config.toml
num_hidden_layers = 10
num_key_value_heads = 2
intermediate_size = 1344
vocab_size = 30855
qk_norm = true
attn_scale = 0.125
tie_word_embeddings = false
init_std_qkv = 0.0255
init_std_down = 0.00351
init_mimetic = 0.5
optimizer = "cautious_adamw"
weight_decay = 0.31
max_grad_norm = 1.0
warmup_steps = 490
final_lr_fraction = 0.1
MLP neurons of a small language model. Each row is named by its layer, matrix (gate and up: input weights) and neuron, and shows model dimensions 112-239. Each number is 128 + 32 x the weight over its row's rms, rounded and kept within 0 to 255. Numbers have three digits each. A neuron's up and down rows have the sign that makes its largest values positive.
Before each neuron's rows, "fires after" lists the tokens most often just before its 100 highest values on Wikipedia text that the model never trained on.

fires after: " at", " the", " in", " At", " for"
L7.gate1183:148106133072112126094106066141122158109068163143184134104136110114110136111085093082128194093115114125106041071132171108155227092080171137128170124080110133105094142065120065118155136083110120079105126171130135130145082124100136149126139142091133094094179114156079082138128182115043203096072066131116153060096174182102111096130169135139161176122127172161153135155144150161154111082158
L7.up1183:166158124101116147125062060130121128148136157110126098136084106143117128148076117165106153096134061087080157148165175122122127084093124140151148095128113160139142172156106115159090187146095127080112141170134136133168163083125143117127143183139145094091117098103115091171112142094100172134097167118122097126155128122150183079159143069164132154124175096163122102132104170141136068074161

fires after: " |", " the"
L5.gate697:146100094153107096136125091109138184125107108140179172068091189146147188124152170155109167108155080114144133111170108081118116123055135142159155149152108159133152114112124137156113090158141185177144092133129120160156092094137127188158131162122061133138106166075178074140170156127112156107150143104125127138139108119141131135072110184154170148156095168124151106131171145112164132180101
L5.up697:204121112217160117142145100137134182146087076117136144083148192150081112078178139179155177142170154075161164131089159154184097147142086095145145153119061084069161166118049114176155160114111136091071120120153145100089118140084049163176189198158130148122166117108161111135175130167161095102121138131174177132097076099132102170125134162120189144159121059109144166136083131154157126104128

fires after: " the"
L3.gate973:160097088100078113137137113095139107112133060147113141151147156103155193100156115132139097172111136159175138106087105142176126079124165154113150120073098136138073165190126101066148088188085139122141149129110168122095141122131200183127163108123106159174123120094147081122147093121141120093174127132094158141036154129171207176100130200032089118100144078117099150084109119125187086099202
L3.up973:165064171163096100138111104141128168060146111113148123135116150065158143037110116078116109179102108074159132130146081143109097104121095168158157064099131142186185156131091141134092114165100162082129080150182168125157144167114160123146141181205107103134168070119114087150107195113153127127082143139124109157092116136107154100166148126108125174090153110162120107117137069093093130111156

fires after: " |", " =="
L5.gate70:131120147101174112178142067065143134101114099153146172039136161112065138087079110114137197166103140149136122138100126109119142146143088096130053123080169110132143091129118143083108091116190112151085133149151154141077106071104148147088118147173158107143129175134054132125129133139179071130044148120129139141118158069169075104084123153109118142059124107160123135162157156136117192131142
L5.up70:161111153156100117154025158117181096139118176105090180130115114095141125160107153128092136147122067123104107096150092078124119144125189131117142138118131114123135093168134084098096151127146109043173112085123136122178145061152166147194160130151113143104124207120109121120179099167100137129146126156167114148085177144106132109100136060122116101177133146133134135154156105104141108178125

fires after: " the", " The", " a", " most"
L7.gate1180:165117106075127111090171149068144115158164132108147100118202203150136120107102155098098128097083146131130108079155175100164123135114086138188131099110101099070136094161138112173114206125106106101150164141093120116131121173131092082158161110120149118084198105093128127162113083167113193133175144146106124150127110128101108156123130102151147080126123091197144151115087136120143097144083
L7.up1180:095095101084132143162164094129106112122110086038120124117107115110147154111133132151095091154131078107141114157148159140144106134161106166103170123147164154087144178113134147076107088137138150076078099125164160141126125113092146182161104153159099111122114081150110124126154163125053114128099158102159127113116125177180156103110170133128161185107088155121093078066128125094156126144098

fires after: " the", " United", " States", " a", "The", " by"
L7.gate1037:094140179133166187173088081119137117127117168070097094135154078134114146122130059174147116110122163102153156066145097123182168134174170123120113175114154152144139171045154082149088128066155140078119151124144205150149147154161134088126134153128142120152073161151087121197096170151141108153115124137170086067049142131118130164124180129159126109142107102103123101129122166144116112171060
L7.up1037:086170118190130116152111094158111133109076066157116094111048119152106157084116080128148141170106108147119132065154183193092093126071150123117079100122148117103125161122070125079137129113104106099152065186110108192134137119124140076099129106140144143131199163105100132079093126073160192157081098124137126166114163158107136132137152092081078169078120059164127153163140062129082126166116

fires after: " |", " chart", "|", "|---|---|", " ="
L7.gate894:135097102127109097128139150091101137075128119149076108096084158146122152164000125158148159156120143157125113126121146109144172123148132130115088177035172169195188157160128164107115106104121089131118076118140165176188078098159171096138170084100072119161151127107175092081137166044092153092114123144118154172117217157110134138118142149146152127108114153156169115133157154095124143136158
L7.up894:128111158140109096110085130155160168135148126127149163157106162128110102117179184135155147079117087113096147091138141112145161157112195161141087149137134127140068118089177052178109154134156135160110148110178132132120135146118133140139141135151142189182099120134132127168052133117132082123184131070148123048129191150109136143148133169145151122120112155067129122108152133141164102070120

fires after: " |", "\n", "|"
L5.gate229:118116084083137113178089137092129054124146167072115180176144116151172163104121145121099115108099122133108150108152120173103055130107143132061147146180112142106139086082146102092146124114072066082026123122158178197070122148162148091084200135118181146144152141165133108149144133131089132140097132108141133147121102129141068131095169126143122105077065155117105136089114114146118149124120
L5.up229:086108147084103141149158157099139162107132176132115088138117158124068187109168107085131111133164122157151144090176143151068139033129110051089039124106122179112119125108150106175108103110171118161157108158120147125174149134186170152125051150103113087133131068162120066049127061103095069151138139130072075134126110094173124189193138144140124104179170184176084112083093164128084083135156

fires after: " the", "|", " in", "-", " was", "\n"
L5.gate647:105170091104195096155152091128152123137138118094105121125148138128180112136156181153116125100135180197134094085170134085110109115122109154103169167185131110136027162103170087090110152116090147088158061097084120154167089182146102136106093089148065139108123127173194107177170133152109156129150112110119110062114127120165165092100117167100123138086140088158132089091161118158186140142091
L5.up647:131103110129127132179194096089102118114137139161117139144144135098088119098167108085121141116149152183124112124088129138116044138200185198158175130116127135180074163117134130141108144070062159100120109160138110092115103190115108166132134134117121166152160126116164163120031149132149112103098156101106134083131182123155118154075121143073096093146090097056104099108134130106121100089154

fires after: " |", " United"
L5.gate401:159088145159168150174108094076197175192116077057088134084166106101106124141081097141131155047157176121107135143079125101155178156169146137113143153085109122170093151104134154129181114088146099099088161107117127162136144161127131150116120140143110131119090112205129147148096094139106121161141149136138118113072194122084165112122163165125183124154065138080105133151158103134121116081135
L5.up401:102105136136050115145137184130131088113161099137111219157144197156120144122113165105101111158133097169135176091095136097119154113186150073159044093185115100059143115120110118078108188160094155132156093153121124105091129122107078150148186116166158201127112130133145134125143183161119131146080182121240121178077135103088161084099078135088132198151126092132126162114146108128113102132099